Weights of a small GPT-style language model, trained from scratch on English Wikipedia: rotary positions.
MLP neurons of a small language model. Each row is named by its layer, matrix (gate and up: input weights; down: output weights) and neuron, and shows model dimensions 48-175. Each number is 128 + 32 x the weight over its row's rms, rounded and kept within 0 to 255. Numbers have three digits each. A neuron's up and down rows have the sign that makes its largest values positive.
After each neuron's rows, "fires on" lists the tokens most often at its 100 highest values on Wikipedia text that the model never trained on; "fires before" lists the tokens most often just after its 100 highest values on Wikipedia text that the model never trained on.

L5.gate51:170172125124187176159165099154102196132166096127103128038092065169111098121110123138109131117151090130136123174143104141121134119123164156077114145141113176144164192148100141131098120144084151163160113124157074188106106102163160178057145140101158154127166094095171137140108112028147106083049162097086188136142084110112107089086092161123125070117122107076194110158118105105133132040134
L5.up51:161149127088167115158147089167104155144150193149110176130138116200109125132100093162067213130138162133121131073107052117104120148128169098133129115105128181154108101135138154069128148124114151098126117127107111150099144148097143098120121169169181125155144133090120139104144135086134152166190141098098117141129120073115144064129153204131172129108132095117126139055128104105121176081088
L5.down51:147127190089094167097168121102162096101159107122117158102058125142190035181147147173180138055175145103123125155159143133079125132124163126134126140079096147114128167179161129073116115095109131143129128191140069177168110148147130107081177084108140094115163059056145104150067153101129091058120143119131104136104110141104118080114083097158076117105160107122166082093121150135136117101161
fires on: " J", " R"
fires before: "o", "ou", "P", "an", "un", "u"

L5.gate405:149166117137105109131148156116143134132165134138126076116111166132068127103185138117128149117113088217138093141157135185181135142148135138146068089141134119111145141134144133130145145145113130197075216176118091136071130080156129179151144148123169103171191111139090169176130146171102181194128119178150116119137117097077153153193105105145110142094192105104137079133192116172096143176125
L5.up405:081105134164118144095150141128160131165119163096171111171048128144105117102103199159137190151124135150136114075119073105130157075124104126143136102126116132093200072172056092153139143106158166173075164191151136138109124090140156185134127126151153125149125196125135118139185154159109157181150087110118161147137158121047191065147188132103129154090092184118166111081133120157101125134103
L5.down405:151101142109118188146152146114133127156141144117180189110154139124155133154084176196128101152158120092114113128112091092098092097126150101107162160142158189139163142168186138159100135081129119120103136086126133102121129181081112097161088115109079095163109169046134077126155115137149124090154091096052102078142143168103091104142129132139104108097082125198151156115093144087107094158134
fires on: "h", "u", "m", "ol", "i", " P"
fires before: "re", "l", "it", "le"

L6.gate348:076130148129144158141158146113167121129125151171108152128127138054127178159106133182066138175120075141099127119147121099131138109113095120168113075164056138133139034121107108143161172139116109112142159122117063111084068071199114133087203188140157074108131069163167085132123108179176110144137139102144096108161089119149141150175155139141077118139114088079139103136125100167158174186124
L6.up348:077145160076133160118147114201117089113166132161126114130160142131126158127113159135092080118141090081159087128130146195123114131112082147179152094167120175101140118109114167135159168152115099161167130134115124100104095137141150080142124162171095120118170164082173117218069146143200145171183129130129147110171188090152070163173122143143077116105088086093129081101105155110087160133089
L6.down348:030085147117165125211102130096106129116166119162139122124182129102246111108135149132063121099126134095165114138146171084080133142115129078132087115109108126127124043103093147139187142134086105158176123130166160121129147136142130148167175119102107163116097103150160099121117123199105138145109142137063124110163099114141118188091130106138126147103145126071116120165119131126138115157074
fires on: "u"
fires before: "g", "nd", "el", "re", "j"

L7.gate383:146177161130156111136158146163112100105072149128156147160108116086100111101101139136150093147102096148115138181152111132062112106102114159138153116161110166142111120138187128095168189063122147073110071110162112141112077157069178127122139183124097052105150089085164124151126129119106147141077185135041155101100118171106097117109092117129129130107061085147122113035109099172167146085120
L7.up383:158131060107109138121158119105114119083139106094137153155097086092152127079094121191098117179101126120131111137084147144081079120063138082068183133186088115141162110136137092157114108198181189113070157140096132096159164087094171110165163149094154114108132104121152156114029093119077137171168165134108125113129114107152169153108097221120166128119094097132094094106134150162143190102121
L7.down383:122154195131152173079137095183135164089119106082129119127083111130231153148105138155255100114131117112116155136172171145099124101070128151155119104131116144120097118113154111128124132132076103150178144106113208154159119128112134083169102111143172054188162094141084165115136104140103090140182149126120129158139133122146168088125098164144113135016142184108124178145110124117111136101129
fires on: "-", " (", "R", " R", " J", "C"
fires before: "A", "P", "D", "H", "B"

L5.gate497:121133116124122119133140141125179068176154151153132063092134119149093171100161189156158126167134169094055114137126149115125143102176069169054094124047123142117136160090099164157104090174115069153110096103179116197135072096051165084097123120149122156168164138163112159137152140156109114104139136105137116152122143110092120195103111134186132147128152145108105116205174131188126126178040
L5.up497:134161172117097133103135124137168147185135082134161134127131077150156110131062092053110104105106101126105086120108064117117156081174085149150146099094162160198134116067139155103110146160157120073172156130098113142089178160068152165139116096079137053101103186096102132087106121125142104095116091044114135152127078166091157162107114169141108042101136160146075114157096143144035143150164
L5.down497:074110116190165129132093175174138162088176078135188166122151098177122057130144139116159139152147097161098124219085118143150105092168166098156145153128154123155099143132129162145168107121134159113138128045184107112143118174111117189116159143108069112137165117131103158104116176122201123184106128125145096165101177056127104148059109164127115103159107133131101154188144086126172118097111
fires on: " ", "nd"
fires before: "2", "3", "4", "her"

L6.gate423:096078118100116099161113137121106156139152096132111168095056169121099124110087135097130127079142123103121147114115165201165145122124114128158144140128067155115135177098174163162104135157126181128133182104117157169105132093133212167105182112084166175105153123112121134191119104121108117087168107175114144100119105087079157122162113080132143073174109106117127138168145102109119154142129
L6.up423:118110115125115122132098123163189129203143117132104162108037127138110143156124140075147164088167150122084166104122147140121124135082113129127143156109146145141137169092150145154113142099162181109149136134137183130120184143083188153150134099077194155148207107162087083161135121140171180112166125183119156108100109135086133106110153088115125099143054174063121195111113062115156144101166
L6.down423:099146111157128136083112129102175109152112152158165148110135137129204072104164164124116114125136150143098100164124138144175204105123156122148205217131154175210191152099129104153085114128170107146130163124141091150147108121167156099144155157128173164105177094143178120076108117115141102119077157074157139163153123153102133116129157182151104104132127130136121154154102136161147104130120
fires on: "ir", "ort"
fires before: "st", "ed", "at", "d", "it", "ra"

L5.gate90:103123152111181161145102125148145102153147169140083108162099125154121170116141133120091146141141091097131205121174131112128114119042156119078112119104147139093210128131119111142157165207128083093111190036129115137130140120126097099194128093168134184057122145161096149123100065130151148119113146154074177130162164103171108125107099168117072125132170182139107105120125092058140159143127
L5.up90:150070111161114116144090158174107092176116169135124123163093132165145071169141052098129092123146085190081053143250133128169117160117169090112120163114191137127154125135124170183126170191089162139079177094143136156168116134159111173125154138067118158160144115183102153153136055165114107131096155108104144081177160118121091105126054170192148098106169135131104162118169123142130161129131
L5.down90:139150146144149119110095171102168161126112174182201131166090185151200141069063168081131129109148087167130140106070067111104107157176130171145160126126112076173147107182123097175106136103193070099133111178123179174130105144085116111173116126134112103161136140126133117151114117108074180116128143129108106215094144149097133136162188110149164157079133115118155125110141078089108117105118
fires on: "ar", "ear", "al", "n", "g", "an"
fires before: "ter", "an", "ed", "ent", "if", "al"

L7.gate463:118072100104109149158154168160116089127153184128100092088104134161087148133105108200078098115136110098109159130080140162132100114085127149127084086093050143150143181169149149101166144154138106142149061153053143122080104134078111163125153137190117152102184076154124123128109183145100107090128122106169133139146129126145130130145137141143124096172102083085148169129130075133140097143084
L7.up463:105173107120119105167116146076129097156134103160184103094141121160108131195141087099160119115138134157153117078116126101111107145161118070107081199133132137078138171092200158121179131146177130100157126176155121140122096197125158139149082102057166041169180119108114155177128131117146134144146191116135102161093116113179098141133147157185122216094134147105112108152107109148081179076091
L7.down463:135104190157152142070148156134138098128167162177133050112123076162105128148142169130124135122091157093078135117117123093165157120150110128121103142080105049173148121138124098135122116091100109166149134128143019077134106165123099153143083111116164095138175163093139107041098179135126157082156106121136088137101095086112218123122139067072094095155159097078216131055172143169116098171107
fires on: "1", " ", "oc", "2", "0", "i"
fires before: "7", "6", "1", "r", "8", "2"

L5.gate296:054128083118161133149095123147129118127159125109111139146148131108085126118156120073100152076136149109121147081119192212140123096094164126145163173098089145111145071110141190100158158166098112112129160118151148148114153146105126142109202188155147100119149065172114137159155116115171144092065116181109148143180118118114141141102132133153130162140121209157134116206145128126141096100127
L5.up296:117123098146113069132140125124155100136202157076094178118102073127100110146174151115149088160103164157095216146170177109084093137147136104186091161110056099100118167169143193165158121111105080126207159137137169083113093171108166171104176093124117173129074093109127110120131118114096115156108166089118104131119116111191134147145125152102148120116165105165119116127201166101149116157126
L5.down296:105087095113134086209117093109082143142083157066117123168192110148000114088161154087093131163108172107148130063098131150130113139100117166137117172069100128110143165121139152121106108150098063058116184102127160151073116124112106129110102133118108151089107117109093077128148143127152094123060085110105150137156116162149150144155163182125175147184132112117131126161140067130107081139114
fires on: "g", "ear", "gh", "u", "us", "is"
fires before: "ust", "g", "ed", "ter", "an"

L6.gate260:142125089131140152155150121133090113126160178170082179139112136094086140160166160161146133132172139139076128117149094173037110170082200111124161131083145167145174151100131152190190126084158092166108102103120149129037182097133120158132127184107153114066144125166139097110126119137092102138099158120136103082180111160105101052095118114129082122109115141120134078139147076071113097103082
L6.up260:108131110068152141129166168145131096144146155210036128156121148115071152137145177193144098146170163122140122112154105149097128106080174154159140163106100153181175136115094161147193132126136131109149098131132153119099135136123087116111145209143180069119170152148139179134110151154130096126116167169136136115191080152109105096139111125160140116137172095139156108200142132116167106132129
L6.down260:083089117123113154101144138134112160173141162140112155082082147119185112150109095159157151160255096142148112133122143129109151117154140093093179130116145104097202132188128155122121129139093180100144102102130255141137157110120095143131115137054138119107135185096092150123136136124161112126102115139144162152109147140153115103132120139134120112099163113110166193129096151138124106164170
fires on: "1", "0", "3", "4", "9", "8"
fires before: ".", "1", "8"

L6.gate462:104138126157121095125179124140130146076125173204103134117064143007096174141109106118109126136140104135116132086140075182133088101123119074172133064100116193128124100127094159090124111139209098079058116127142181122131150125126151115159103110117190106118118124187149107075106097146134112078157140159098080080173129113057202128114124114131137157102147165201099148079141115175154122121069
L6.up462:052148108161177152137125149132077134136150174140136125166086122068111112125136094106095102106124135129150079106145103150083126109119086134114130117164200212094166154104109218082184108105141138088126113155207170148119126125083135117105139153133136131134169124154117150060172135134171192059132109127122126143176070128098102123068165108171154141129113124135130089146154177118152149169078
L6.down462:210146158121096184086103135113159167129115149159153080123104143096183140093123084081212158105165127126142082138113155075110091095128131097125107097106095150116070066119145111092107126123129124149060125163147190132129171070135110161143123155074147122111138105114115149085103070117170147150148082174131100121116146094108112133102174155144064108039139055121132156137176172125098094152136
fires on: "0", "9", "2", "3", "1", " "
fires before: "."